Weights of a small GPT-style language model, trained from scratch on English Wikipedia: attention and MLP in parallel.
MLP neurons of a small language model. Each row is named by its layer, matrix (gate and up: input weights; down: output weights) and neuron, and shows model dimensions 144-239. Each number is 128 + 24 x the weight over its row's rms, rounded and kept within 0 to 255. Numbers have three digits each. A neuron's up and down rows have the sign that makes its largest values positive.
After each neuron's rows, "fires in" lists the words (lower case) most often at its 100 highest values on Wikipedia text that the model never trained on.

L7.gate647:146149122123160164148108152156125134151151114139126141094143142148139146131103115168161176113118118064071160105122086138110140113164141073071141056159109134117107132100086121171120135106103104102132141109093132171166113107100091129139149126116160142149104137121129099129113109131188110116
L7.up647:159121141168190099110140154162142128100119133139104141171146130155119084113090149154150108115117135107087157119123104116150114143148095132111122153186122139179129127105136152150174100164115155111095173105141136097127094118161115131142126090133125172137174197118128134150151103201140128152
L7.down647:103163116121122125145174173144156118119100147113160109140097115136090086122164138134085086163131144101130113108130170118102123162113146131153132101121142126112130138111175164107118117136079163157139132112114160101121148134127124125130124111117148125104107126104075125135085149153107129155
fires in: "of", "only", "resulting"

L3.gate842:100112134117077114118119140129152100133143129133101155091094108131141124087120118157122162119107121123075150131143171122155098078110124147149119097149152158106133122147155132161167126176118129103127087142101158108115121134107140105154128125124140129135115114109092144170135142122111122118
L3.up842:146144121171137095101104069139118181154112123163129133142125121128144146124163102073118107137166145114129104061133135129124102111154096094122140110141100117168134159150097140139142126206147145121162117063128106106120127144124087131148107130119091177096114083146186075168126119104097108111
L3.down842:104123143125086139110080146111161129159149132126054139089092094096113126093127088177098145171090132121078121164140130138150104088140141141138142132126145156102131096139182123149148107125132102157116107108119107118124122144121168110154125115131154103128159117111119128166143126119120095120
fires in: "red", "green", "large", "small", "yellow", "greenlee"

L10.gate602:115150153102139160139158097127156114126160120097061111116158118153121114125132166123154141140121132130131164105116148108123199098184124131081148128109174155140101139121140130098123160136135096094126168118127143102150116095134118139168087159147121129152131143093144122102095145152161125132
L10.up602:134171113127134130107137149136100088119145136177163104151124112157117124113124137121118153110153144107130122084101138092153107122104110137108135117140080128134131083108110157160144119117108147111090147140145098102139140103072109127133087120118134143146141165175108077131111114128115126129
L10.down602:194109070125102116148127163131118146111110129129109135134133135143105159175168152130162119141126084162100084124105140134077133149123123164144117135124073141099128157114114136136116075135102086163139104123147115168102131115153142108131135097151175158178093128116128121131146131120161140104
fires in: "has", "have", "with", "are", "had", "of"

L6.gate888:096104131109132149155154134154117125107099146103146140160114106139127154153151133124107132165133179107142127123112145132137128161074161153179132149132097154118140113109092138119142120141112115108109150105088123142091170130176108133111099106059103181080136155107178138133140179084114097161
L6.up888:163123156173109140143154112099103120122144120141140146142140170141142117150138109143149129136152116128166124112110087131137172170097128160073136136089154114131161105142141104147147134154141113176119136144099140144149122103134127065109113115104120138139141120118150173168143131122112172142
L6.down888:136132083177096109133140066130141116122081127095129189167155168143145130114149132140161144135132138128165101148109141155089109121140151142144080143135156121115161126183120111106172151126118162144118144176144098148114175128100128169106123149145146106156083146151154150108126122160122176103
fires in: "award", "awards", "games", "election", "championships", "festival"

L6.gate365:101112102113139127135137156144124175156135125114154176102106132151121128137107148129119118124132116117160097099112083113139125141117143150119108121111104158116089141125095118120097122077159172118140106129108168084152107145119087143130121119146130136129149075149103146155116132105099121102
L6.up365:133112145133129082137158145143188151168155149126126135141135156152159178121155115143151130145098128127157129124157135138146120121152110149108127173151124133159136133141131125110157098093115156134128069117149112094117092186163097177140115126115154082104090146198133123154135096103159171138
L6.down365:125128107134143133127123137106113123114168140162154149112144143135165125126125140129094124160128129132131142140119143123122094136115099126109105106117084160123120151131115131134072134156137130109136097116122125145137117170144120085140138114142111115112143161079133132137063172145182106114
fires in: "is", "was", "the", "are", "were", "be"

L3.gate552:104136165115111137112129110123101095148139105150133107153102170089115159151082071125122113116124127175102126185114134138130126145157174121128144120151137087122118075118137139141142113152121147154128121101087113120116135144127101143097157123123149127117093152162096147141107157117122128153
L3.up552:119108151102101127136150157124090089113150144128164117133119119097155121145150111163114125120120106114091058167142108112098117121144155129116112111093134126141146147123066128093112140149147165136119194141122137162091114129122129104079154133158108154112099157140100118104138136160162123144
L3.down552:119075191142083120124169154123088106139114158128129159159110110113134141122186086153117123124094138140117094113129162143143117133105125118125086136114149128126127159125056095089151074166138172129128139144110126105134152133121157094141148148141121158130126119137108106116088120135158115140
fires in: "high", "retired", "low", "against"

L7.gate1034:104131120134130118187121124158170104167168121116107155122157162100088097134144087116079107125168127144159103101170111103104153083119167104150118111146132101165138110143140138118110146145116145146144148160131131145108111092111135112125142146100124153123130162130148129112132146113094117122
L7.up1034:141108093105133133134089115138161111113132123131173109089165148130128115125164138140120105112148103141127130098119114114091180132124146113149133127097166165144129130143144167049129125085152140094154144095119168144142085164088157159129086129168144078100131163100157153126106120132128141106
L7.down1034:118131138150155143082129143126154124149124123097134134113129150109113116159106104161180127161146129177086142085135133099152119132133119156132170089102134142127122125101086104122120128103134149129106153109103155146120123151151112120167153115151095082145123098136099091127110148139145125155
fires in: "and", "or"

L3.gate68:150104123092151118121130128106093187076139130124144109162165106107135164167102129086105140168172108139112092129115155158137109132140149114107128155124120131130174098089149125109147098134122129138131129139128141168116101143167124093122145120100116175117125131085159119134110097121165107144
L3.up68:114121124149128104134161090121104129091130135156151147127097164134132154129082113091125156147125100121122109133122146145120140146132132140107172153192128154144153129137132120191133137165119121147143134106117156110152118120145143120150130108142118120130128135127160114145160143140097138144
L3.down68:126091121135123103131138115152098114077129113115110124139156103141110120132107095117141131156107154151119124138109146148116146133118155123096127151151100153121159114113121155156104091138110108144119137093175169176150117121165134111122130135110135144125167147095097108128156080105160127126
fires in: "said", "silver", "bronze", "personal", "awards", "award"

L6.gate403:085122100099141185084161153161124157094158091118135137116115151121118131126170125175149139113176096116114140131126117145115111117115146104162089083128073074101121120125162123154123125166130134094141142135117138090140124109147127097125105122140135134128124129114108121157108148156147150114
L6.up403:129159155133150141131102151118072149149117131135116191126110159154127161140138136139107162118120120142134109105163126158082137173111149104096138113114135160097135141100137092092119115147188142148158133118149151168130106080104137118125134169134110136109146100153091113141177113139157144120
L6.down403:137163127138113105104141131172138100167128160136111137126156141123159132065109114148186114172103099113130191116141085138117091141144124147147095121105115138138153134110164138107113104141130119134068099107108120084148136151136129128091151150163116181113162123128116105137104176157156082133
fires in: "of", "for", "at", "after"

L3.gate63:127107109112091153111118148142149139145138150132098099143158154146168117097144158149109096134127091132067131104149123129152148120089110123114147092115172100147147149129161119079117129099121105112181146129179127102146135116092108096131154160115120107140127112141116155138091118110176158164
L3.up63:168137111094122127110112142102121151109131132101141122119153131089090150136140110162117121100144096114171145121106128121146105129123116141155138117123135161100162158147131149117126129138129083132142122105129101087121113159148126165185149124122153101149128109155118119119147164116106162150
L3.down63:083134126145160093141149124115166097161147107131162145132088130096133137132080158101115126096084160109109139134127116105128167145114106144074148139112118122146109126100090119139152173129150159129146134116128146173118132099126109107118130143115157145119112095117130124114137130121103141115
fires in: "years", "time", "end", "century"

L6.gate73:130121128094125132133158138137107106133153134112106173169107135117096141165131133125136113105145146135131143126119110159125104132136088128174154090166145147116098106126158112124151115113133098131154157110108129113140100136157136118119111128113135124104121140148150117144109147201113159131
L6.up73:117132102151132104119172098179128098129140116156097171159123158122120124130163091149141113124153126131166108128149131156137118120112063104139130144151135111110145113143178136123151139067132122136156125136148140101141143107091158129135131116111161114105127156110117163173116118149132110095
L6.down73:115114074131123132113136099159133121152175145151134123080136093117146125157063117153117158109130117124106149149168158128131126155112133141115114131146101155143113124140122108108109140118134094121140086142112078148126154123116110095162142132104140130102130104130105123122142132104135120156
fires in: "by", "in", "a", "nation", "on", "of"

L10.gate174:156183096128127150101140088129132157126083130105127104120139110127132106154111176157139145149156124086120116149129102119173127146164119102170149116150133122103112128139076129082094149109163173137182126157160142102113138117120149122154174138136142124136135115159115138136157139137118108102
L10.up174:146140156091169102130160131101126108065124152099112131099152121093178114107090122132129076151121173126108125132106142130086132119114158155166127137141131153143122120140103153178101137143087171136135136182170170150101107107105155099126124104090132123116116124148120131130109156108172162090
L10.down174:103132126125125120109120150169119139136107137163084125111131135132081129141170103137101128188139119134090142122098154121173135129115134101121133166095112128107154157117143131114122131116127102132135090165176149141144159171137106138124119142136113145148087101142127130166141093113147092105
fires in: "has", "have", "had", "and", "received"

L5.gate60:172157136134136130147101172112109133149180127131111126138141143157150186160159115147170146136119142144124129146130113140131104083133162113102138116130127092072163153163111152124071130120158129146190145173145154095147128056135111168127162120104098103133122143125111092117109139120151167104
L5.up60:119162122108149125096139107164097123111120130121162090104152105150117059127122138101144158102149126130116107115098088132134127140159163101163120096133161128148182076097140125155156089127118149124166135134141103120156100111105121160126153131115145171137099124100080148134078119147149110175
L5.down60:165139113137112143131103151134138164128130090130129142127159144106126187156179140083133113101109132117172149128165133134124122153137179128123158138146139141141180122127136173120130130082123119141131097119131108124120105108125116166108108134103124129106114108108126150101096138120157146128
fires in: "all", "of", "never", "since", "to"

L5.gate253:119124090104134153161144148154120104102097152089157136144167101109112163118107115202114142146125154124102121124130160123107118120140106131106123074146114121150159137098125107114128130152119097132123161147107148121116098130103138096129154132163144145173141161125150107141142077156119084156
L5.up253:174138143139124128089125123106168145104126136138134078124144105166077077127130100126108095134132092143158144091110161108125155165101080129078120114107133147129146116132128139110136115106159108133107141109176168118129130108152171120099128135107158151118165142127149106088097163141146103159
L5.down253:139076138143139132114120143162108134130123133094112152143129128097161130121095108105135112108097111105161112121127115083123170152097127105173141153102127130170097152141089116129109130129105156160130138142128111155108162134150138157163168138146140143130108158129116085115134131109146101135
fires in: "to", "for", "with", "in"

L7.gate1046:139140137144113095104128149155170132132147122139147140126076114151115132158128130140114138159135101104122115176133157149099131158147121120095138120141123166104105112121119133102132136157089105126118123152154141163103129130149118088101099126159137117154139144096163156103123104134125100168
L7.up1046:147089144115080103148186075108107112131121130146104121121145086114098124122128135148147164164120058110144115139091152097120153119179087108128145126158117112123157102075078145100148089129138096121138125139108127193126129096159149147138130136145109126125155111119101151151123107123133122100
L7.down1046:112088128192129158116141145133116169113134147104138132155161137142107141143167167149138118139129168149163110145115079089117172127152109150093132125097107115125124116097087111127140121144134081142138122100142132121129101145163155149140197160152081131145126127142072100119123118100086128135
fires in: "for", "to", "a", "from"

L3.gate959:123136122165152116105126138142140128129116125110145133135134132122089136138142133156124094135122149140154096107130107082163108165122126100129110082141134117133106127122108170159158150151163130095091101126124137120124128144117114144127100139117113130129155164154121119116090194090121121153
L3.up959:146119118104124111126134140098103106105156149151125104101169139104120134158098130086138137122159136140133167158121141076162110153126119128140145131180115131174126135071122128117149126106105106101094120153113120099094134135092143097090115088113120107165156119128103120128152154110103115128
L3.down959:116182132115115140095155131148123145109121195142147100136139153120104142148169130148120106158120166128086143144173117114144113172128117138112141119110130119141108119077142115123147115112150143092119076120110122152159067163152128156106113166099146141081110123126113162066134131091118135117
fires in: "short", "full", "main", "story", "guest"

L3.gate167:147117142153124091129138109146128065135165110105124124156066133108099127115110137167130105122129132118168118121060126132126126114120091161139121115176190160164141165140152122129151133139118131117128140159138158133137092114178122134138100081118147135091100125150154177135110187099151115122
L3.up167:143109168119142156127118110117081141156119135164108125128107196110080133145111104091125067105145147139154079107104128103126109151098142144146118155135158097140126138129135163187138096113151154137092164130120137124099119135086150085114147114101149132107140113141129109122079106117112121122
L3.down167:157125107149137083101145135151134071149177089132152114155108090091144138108131144125133107140138136157136122104100095158144130116141106131122144107142169138119117168122112141140124150132108149123160123116132154099180116108123136140151084103133160152114121141143177110156128165124146090107
fires in: "such", "addition", "together"

L6.gate830:152191130144118149110143118120108084101148143100133137148094105087116105119141126122103146099089118117144118179121139150123133158117058131139122146110088119124138148156122097117144129139104131141101142106134127137129158113126101119144160108126115122120134129141135129179109139164093105147
L6.up830:096108125109137146091090122098081110109117132128108128125142122151166105147171137113110137126151097092102088109141149126126073151128137152099133169155138114109122117153151118184135129146165099188182174137116130165108139139092136133065101112168147121120085118141127141103158123125133098100
L6.down830:123112107145155140145139185105113106128127106166169107123134124100139090105167151125129103098150133128134121158134095141125158090130163122102108119151117116110066137134137134146163088133090100138109127157126112099148134143126169135124135101123116145126143106121120127110131156109190115125
fires in: "in", "the", "a", "for", "at", "on"

L3.gate783:133142103117102163107111110152139110096134152121097120134178122142143123116125137129121136156107114116093157148128076120106134072124143140136205178102125097111137118123109118094115167117089152128114055108160128116102143115121157111157136129162123104091130115106131136142118120122111142118
L3.up783:192140119121128130125106138147100124130132111126104126108102149125124161134126133135136120147148168127108159062162120114172143111147112048146154125128163143141133132101128076153143136123130104072136150131125109088140126112156091090125096185122146094143119159142162087132124116131125095113
L3.down783:102124145131123110156145109093145129127105166097154141168164131094137115072100158131145111092109093127122121159102132135106180121136166210122136173099120112123122149158103185110120158170126162168129119115113140147136134098077203098174157112141101132129140091133097147123102128132163143132
fires in: "president", "members", "member", "head", "chairman", "people"

L7.gate1306:115130153179102152101116114129141152136134141116154147117134150133125154102133119138177143138087179137137130144134072107121128104129073160118091111141120098126147133144109111124151129156113085091092111117065092112133151120134127103111127096102116159123150137114130109180140218145086123155
L7.up1306:127150157113120153131157148151115151138081089154117094152128126193122169152132111126132150155144104130138158124108117139120151108134116114112128112142144134093168166132121132159133109122148129144121147135091140136128130119092138119124109136095151081131181177109143108108148131114137129103
L7.down1306:125144116143122144124125137152101142097135122125113133185157140124127103154138111127115128142121150090182093124107113183138149109099129134131146106133167108118132126169165092135133120114153099136132119141150157137133140131133136104163150123095129148109160116137163126130143123124145141185
fires in: "for", "s", "the", "on", "a"

L5.gate483:123138160102178139121132101141125160096152117153193128143094147099126139131105096157124145107139098090140145111136121111120080158119115134083146151070053151119080098159119111147098143139086171148095126159116105154112105115113133158127105128135151174143126089144138106143134127145158110152
L5.up483:166133136099127107144158140116146145124133102153098105148150142097102085136118088091151073122134144116111121159087102118104116159150092092142157096127086134141156136183127100121164107147149149094175118126144087118140094120130122132127096113144145110147122112093102142131130124162121116155
L5.down483:135140113139130116125130111074142099097140143099118122144108145097101158122112120096140118094117101107121135127110129168109095125075145138100136131116112137157140139087139169143101180079081121159123073157092115136113150120123078145104126139103152151118098160149123094130121104155139091125
fires in: "where", "which", "november", "whom"

L3.gate30:140135112120098111113140087153141103102146137137134124089166126117116104131102091095171118089091152083120102116130129123186128111144122153166131072171135095095078125147136178108112139138112133112126151099149121180109142160107115126135105102127125141146163120161120125127117114111131119134
L3.up30:102143122091090155171120105156092138123154120143098122140074129118150154144115143141165129082095155143126163142122132166102092150098129161102125066122115150117082119144116160115173125172125091140074098134189149126111156150124156145151114135158156091164116128152083105173158143139089124132
L3.down30:105129147113117116155162130139102143112111067129091137124094113127130136114129083148155126087124096099117158160114153176116150126090121125146080139131091166128128129146144166137159164132141106097073128125169164135117141163148140129126104113129138073151110159137090091138146086130106159141
fires in: "set", "built", "station", "paid", "constructed", "located"

L3.gate405:136116099112132102154094098153128122140109149160148071096142092113130088108136117134086083164111135100121133124128164105124100148105146108131112071174154106174099106106115115113122117101139083136150111155137124129097115115118117124148118064150151180090135116133101115139135138087168153115
L3.up405:136121154130129097124124098113101141139083150177167108129099140089084133138134151120108111125138129109145120109127146125124135134130099164094107096143153115116111172137089178197136136145120101092190109121141140138162157098124112118106120132120117153103143130147111100100140104129147099124
L3.down405:132123121136137129161083069146139115174128157152153076120144113103141074108115083127120143134123133155108118095110140119165127126108148093145145088159107134178099085067132126090151125139140089136169126143142131120115139100116116146151101065138148177103158129150096125123137137131117151114
fires in: "such", "other", "similar", "syrup", "another"

L6.gate781:163149084135108114160119091113120144154118133150147118141119134096103106158118137078153082138141106142144143108138105100132097097139158155107135156091079097146152114157104108130161134171159111143178118149128148097114150186148105126141141118111095131107117140148162145145131121126132113116
L6.up781:138119125111108130130103110104101174101091157132104139123089141105179112128124132146134095086155134124081189135110113142096141115135145116157157128146119121181137091135138166153125099095135121073147149112188105118167109143144136153136112157109116107090172116097148073123150138106119130160
L6.down781:078116120130171106140101131127146148133146101134138087140131134084153118117149125126130135162153134155079089133119131108135141118145111149140102118103153154157166121136144167154143122128116135102095133089093150110135150142124131087113162157107127153144094157138116122131120144140169126100
fires in: "or", "and"

L5.gate524:104145159125130146115156124148083122109096141133152169120137178120130111113112186137141166123118142088155152117111150121095106136139126123114121058113132142100139147108142159170151139119134139166154177086164152090130149091094093097165068117141129130131140107141141176111113156174154114166
L5.up524:111121171129124102145141140102113113105111169103139123110158135126185132136131122163128113153109128128086144086098145121130107140111179088106179089113149109174113155129114106127171157150121124142149161169146128162109108104130105140148128143134129109116158102149137114172117162123107140149
L5.down524:191097086108114138096101098133082148115113119106160150119113135127130101133139147125124138133071136149136148134111096125106080114081157107111122145111138155139099153091162123122149094086149089105155153132166136144173144131129130179079110096165140127112131061137129102117104099140120145120
fires in: "of", "around"

L5.gate633:150152116091125137117141121164112115136114123062127146141157095140157109118155133161080137160113114089134107168131165136115104137135157112142102097111100114148117114104140138140108130123101107120119158172134156153097078149125138136112124135164087133139110128096111135141146169160106100126
L5.up633:108139153082119133116146157102112123126109117127122170147087157151127127147127150112178121084117113086169142099127163169088101120110127142132142175173173092106161065113121090132124154089136137114102151144197110098137134094109120089121123088112141164130132129093128096160153139158087103103
L5.down633:160131113131105117107167151176136112108157130120137095126190138142112166131180140107153117107162153110107164094137125158109149119147135096155127125085148127140097136137121079156154130111099104120131163139104135127159180109128135125104132157129090103143132125141148098159158130119145132142
fires in: "in", "for", "on", "of", "at"

L6.gate883:171146134088129153114153127152124110116155122151141085138102142080124127147124139161142132128120100115167120107108148123123111149097144108102115087106120098154164127124133134144127121107100117070150140100151190110113117093133170116194160114152150137093127115164083130132104115161156164159
L6.up883:131160173164105114114134131108101152162164111114173142115106145137139154113144090101136200091171107139107119100081165136124154087138136152132118129119154134149138136121117112214120120148116128084128176099141157147161096121136131148162108104145131174069110126171087098146127113111148158119
L6.down883:162156165106105107091154128163102162099171167153106119153150173082152136123125094160141144117090098116102112139151136147150124130099094144132113149090131129104154103156136158156145086156145088081143119115121155114098126090143149096155133141134118159094112158110117095106146111159152168093
fires in: "high", "low", "arévalo"

L3.gate933:092131120113126157133111140156145099123071125135104144123131137145145202163153158098093132163117110128122121134159174151122122147125141148108110141161177139126132139145126140112122110146156120152079115134116135107173150126116166168154154138162136145109141070074122115139113087177134109103
L3.up933:116134093117149111149129155074115117100125160136100116115096132122135144118119117121124108146134132130146144140147139137133173196091112164148128178162142128142095056120087137108176119157139121124089127098129142136106141121142141185114093082128128159092155125106049140165156165115126089121
L3.down933:120108147157133140120119146194110094130057071119125136133161127123082146175117116087097146132126088131148126139141131141115140173131116169105120132123119183078155122124161124134113150164165105147114128132099110104153151128153144154117134130149102128149131131118151115123083114132152114107
fires in: "guitar", "page", "car", "km", "door", "cíosóig"

L6.gate643:129134117124123098134127160143145119151132142127146134117126103135153107094121137111102138095181121098111159126133112128117146153138121129124106109123149144150138122127152112145144134104188105140135130145155110132080115117169129106120144114134118112136134134161138122097136156140184148135
L6.up643:099146140137110120152138140167114115133150164165108120111133133131119121140137141140138159098170131184176107152076108151155118115147132084131157120130153076163122101091158114113115086137109139165121113136140110103143143128157149152120142131131136101087139163141135167134166132137137122122
L6.down643:136130085108149172130140127113111124131113145143125171115111151137156130137166140105151186174131121136114163148142116088132178152065142113105114146156089142126127140143136142151131098129134057143113145106128173122137146139153128125096124115125152131133102086132094110113126121128135175114
fires in: "is", "was", "in", "it", "by"

L5.gate686:114110082105113123148115099083100112156171137135108132132150174149124152131156124139153106105142109153148168118117135159110139110144105147135117116127151143097150101124094088163181111136160122152142076147134144130131110173165110161153139106095106115151105092103134125123175152165169086136
L5.up686:054106101110097161127128102114146098171095106109138131151070160097144149103139103139134110120126133083125077120146138150106142105145144136140147103132162143169117144139126092108177156121114141106142138124131118096128121103091115136107075172149157162122119149162143112142065133115181154077
L5.down686:079102061116107131123129106097131096169094142115120113152106152132138123139129069152118127143134108067142133134126162134112163129140163147133095132132159147126117151092133114122163145124170119160093105141145122150119092127119138122106118161106114128126116151135158099114129124178133106131
fires in: "red", "black", "white", "blue", "yellow"

L7.gate834:090142079135123146085111131154098140127111155157107134120134087154113119131110145143119136155129137117120185150086100108110080117135122129098128131145125110119115165108127090138117112125092166083104075135146120149108096202115106143157155131158124104124128136124100120166112119142145100146
L7.up834:163105163173161144145108118089141121132145117132094102089141086136160131115165187144127136125121137096136135127179124158133144189132128119150116162132116133140150133133146126096068150124082086138097138126139130108153140105139133122127120111120128093104084166111104112112123130080164133106
L7.down834:094096127078072106125156098126113095147122122123158139151097119114107138145104116108141118103158129101128130175128134105132100134116106114137152145137102123120063155162130096099094086108160105137120101173110126124127150158116127110170170130120102138155161114125090118142109118145125114139
fires in: "in", "until", "was", "is", "when", "since"

L6.gate340:107158104128106106111130113152164144078120142164139158112147144106141131148136137088113144072155090135085159152083168137127172097156113135184082138142092164081139120095132155140106123106141169128134099136161141146099145107152114129145150135106152117122129086157109091173154128106139122093
L6.up340:114140136138205157112160151134093145125113147157116088152138115105135133132175118074127160115139153133102131134132111116129122143135133127139129111139171143136140116082130138090148101136173135103124095134147110112094124155079097163172115116117118112131134135122134136156136109129123167139
L6.down340:086127124093118134092161136121113137168124140151123136140092120181114152146146119115111137150137079122096154101119146133078104140136157140076114136124045139126136121095122126085094123161139132142089132155128151114118106143175106165143141137092124118099156106142135099130129099137123115068
fires in: "has", "have", "also", "since"

L6.gate287:138153144139142125127084145145184120110155179113101160144143085145139166127104105132117138165091146095132111122144100119157125152151139100145083133121143120181166120116073098093133144139131140129162130080134139155078143117132139128134161144099150128122147102103110141141104169112163122174
L6.up287:136136156138140151096123127102142102140128120137121122118152086139140173130149134103178137120091133117132140184110158073121120097120110106145103150153105162133143095132109157123109120120087144126157129122151141114196109161115132204145140100147127112127142106145145119158133124092168142124
L6.down287:159139131195138147105128099131148097127125125100142131131117126129122119173115152081101113144144144122139158097098135125140152131171136157116099153099143159129149134110135109089139151119139136112136115140128137169074115095107162132137132188118130142119120127113145132153084110126103136187
fires in: "the", "in", "with", "for", "to", "of"

L5.gate1088:151144121129134154109182147159172132127112145134114139168133123097152078132137122164138146151121127120124112144133138170133110146107159151130122138119130088138156127106109116175108152152106102138115102166103164184089107136107146144133147114139158108124088138165158152126093142149158130131
L5.up1088:140112162131100102104151092102099170134130147119123146126145158142151124131147118129123083135135092139166125137089126113156162159122129100100126100132119163162113159127166101160124115109155100149108109116146124163164184126100177154089157125096095174132149061132138126194140141128097094083
L5.down1088:116123137111093149147129104110102093120099107092127123178133100123114125098162166130140118146153107102124106160126124175114106135120128173106118127108154148116135121150121102122085143136116093145124133120133130130117084146126092097060138133115164089133116127103116079127116109116144113134
fires in: "in", "at", "to", "for", "the"

L3.gate1028:111155118118147167137130132129155167152115116148094119167119155173151180162168179101112123131150157086100114152093140175152134085138125135120104114142110132164150119138149150182150093122113101139120137097145121131140084151139110122085094149090112125124119158156167112111144171135191111136
L3.up1028:165086163101139163131094125091120148133126103131141158133146141135130126130129120105128084098150148148132102083142127170136112159071120143130115126132124120118131093110152097125121149155114115123139164145151092116165138126145120154158108141069117137133158143094150096166124129144104141090
L3.down1028:113125116066082129156133123157125134136122127133119141164121161136125133150172124110164141177136163109122154167156128187152169106114137126126116125133134140142120115098119140159140088110105127161114138087140134138143105138126135131075089177072148153149124128102127138109140161165113116121
fires in: "medal", "award", "awards", "cup", "prize"

L5.gate289:130129137109126153099180144112132163096154113132113128122114147087139126150142137151133120175144124104122152121120126107145103132116139118093140152168169161133135094099092127114085110160115138085159151114146143146089124126154106140125140173151123132146123131125105135075124144121177143164
L5.up289:115119123134166101124130157142117112121096103160157179143154169131127157133122115126133154166169106168144178126087131081143137159122181137150149143110160162122135128129094118132129109111122174114145160141122107097137122083147111089142118165115149134150131153081121113144112125144162141114
L5.down289:131134105138158125135162126125119149107135137120128108130129107093145142130152117107141123114129091119098144132113100138109115115118102138157121156095144120086104098087134150149137108096137110139145114146102135133097139126188113136086155132151087141093110137157111152141150135126122141141
fires in: "have", "has", "that"

L5.gate1239:121152120116108127131138112121130130122135150158124103109116130115091093135139100100115128157159134165171150157126127142087129109137155119113139110112195079118117138115107114149115127128148132127101069135124123123148155105091121110120119147123148162150096132171130114139104119099124118111
L5.up1239:117169153138120116092117157136126153120128114113116150117092114132111135128090082140113108145112142147132131132106079078116150126095170126141184130165058157147083124143148132087130127143136091097126116144134123118170118153117122154138150143106118134121135120137155114168138127088099195150
L5.down1239:153151120139149101083087109129100135162138151141108124105127110080112094109115133120146116120089132155109139140133101143102125116106149133171149101142136106136095133159146139153134103125129116181172102096160145105157091131090111157079128147127136144110137131127130119131135099147066156161
fires in: "of", "and", "a", "leaf", "highly"

L3.gate946:140109120145094123154165109096082116116113140158151145126142091115139111134138073134155131125132165140118099146123146131145125124134101171091144160181130161117123168113125115126152139130101139129123123148118103109128107135161068103144144093103147122146087149152107126126144139128118106114
L3.up946:138107116121136147107101138139143118171123114174085130150134089117119138114127122151127117126153158135101103106150148129147157113105123145086156134156087129120103142068173143125108135107128142114117159133115084099121100129138128108149108121136124137113147122104169086143167144150135102127
L3.down946:099120086149120114146129104096081146106137103159147187140126142132149139077118113123110110162144152127106088097142159155164115088157098134054153160114114128090126129112088096087120103124139129144111148129148117113124117105139118127165140121091129150114073171142131110145102151164145119160
fires in: "more", "jr", "case", "less", "muelleri"

L5.gate1138:156146118161078155143146145159103140133143139127104093117126156113188103145123145146135149126103138132139132156132114174149096145162116079115143131140127154156146111057125158106158091081114127086130120103153118148085131128114086124141122078086117080123136164136133133185104159155133144099
L5.up1138:154139119138104108096111089164101179139124093131096120090137147118097190152147113125152128126131158113154151148127095123162111144154116146162128093121124127123138124151138170152127129120127135124117105130092115110174154149079124125113158092101114126139131141178081161135162130123133135076
L5.down1138:161136136159110138143080155150144134164136137134091100103148124125126074148130100136066115142148173133168102088138093171105135137153118167162143144137136076119179115111077106117104125147133131147134121102108136094133151149153148107130194111151189131136124089159133145142129131089176096107
fires in: "has", "had", "have", "will", "does"

L3.gate704:123152130118147105138122148112113159111109148169128142169172096120105136118117185148149131130139131152148105162135123144137121166115093183130146150128120165108117144138132110110080120122131132090132089150107156113117161151127151081104090135148138112147108143152115103152126150155188104146
L3.up704:187128163167157089113139105101122168133101092136133107113126133090124155089146151151102070134154108125097109127125087121167130106134125120132132106139117143151110106098141149110095134138109112128131123146091131118142118152114090136133122091155132118142152115079131103124136140131161115164
L3.down704:126153129116125101125138184098128172119101182127096127165176120099106123139124167129102146117151137125144084133096104120091125149116137209110184190132119154102112116182117126155115108103148120135134125128132137128145115118110180082131121143122153135093117148175104113114147106138131067143
fires in: "part", "head", "within", "run", "headed", "members"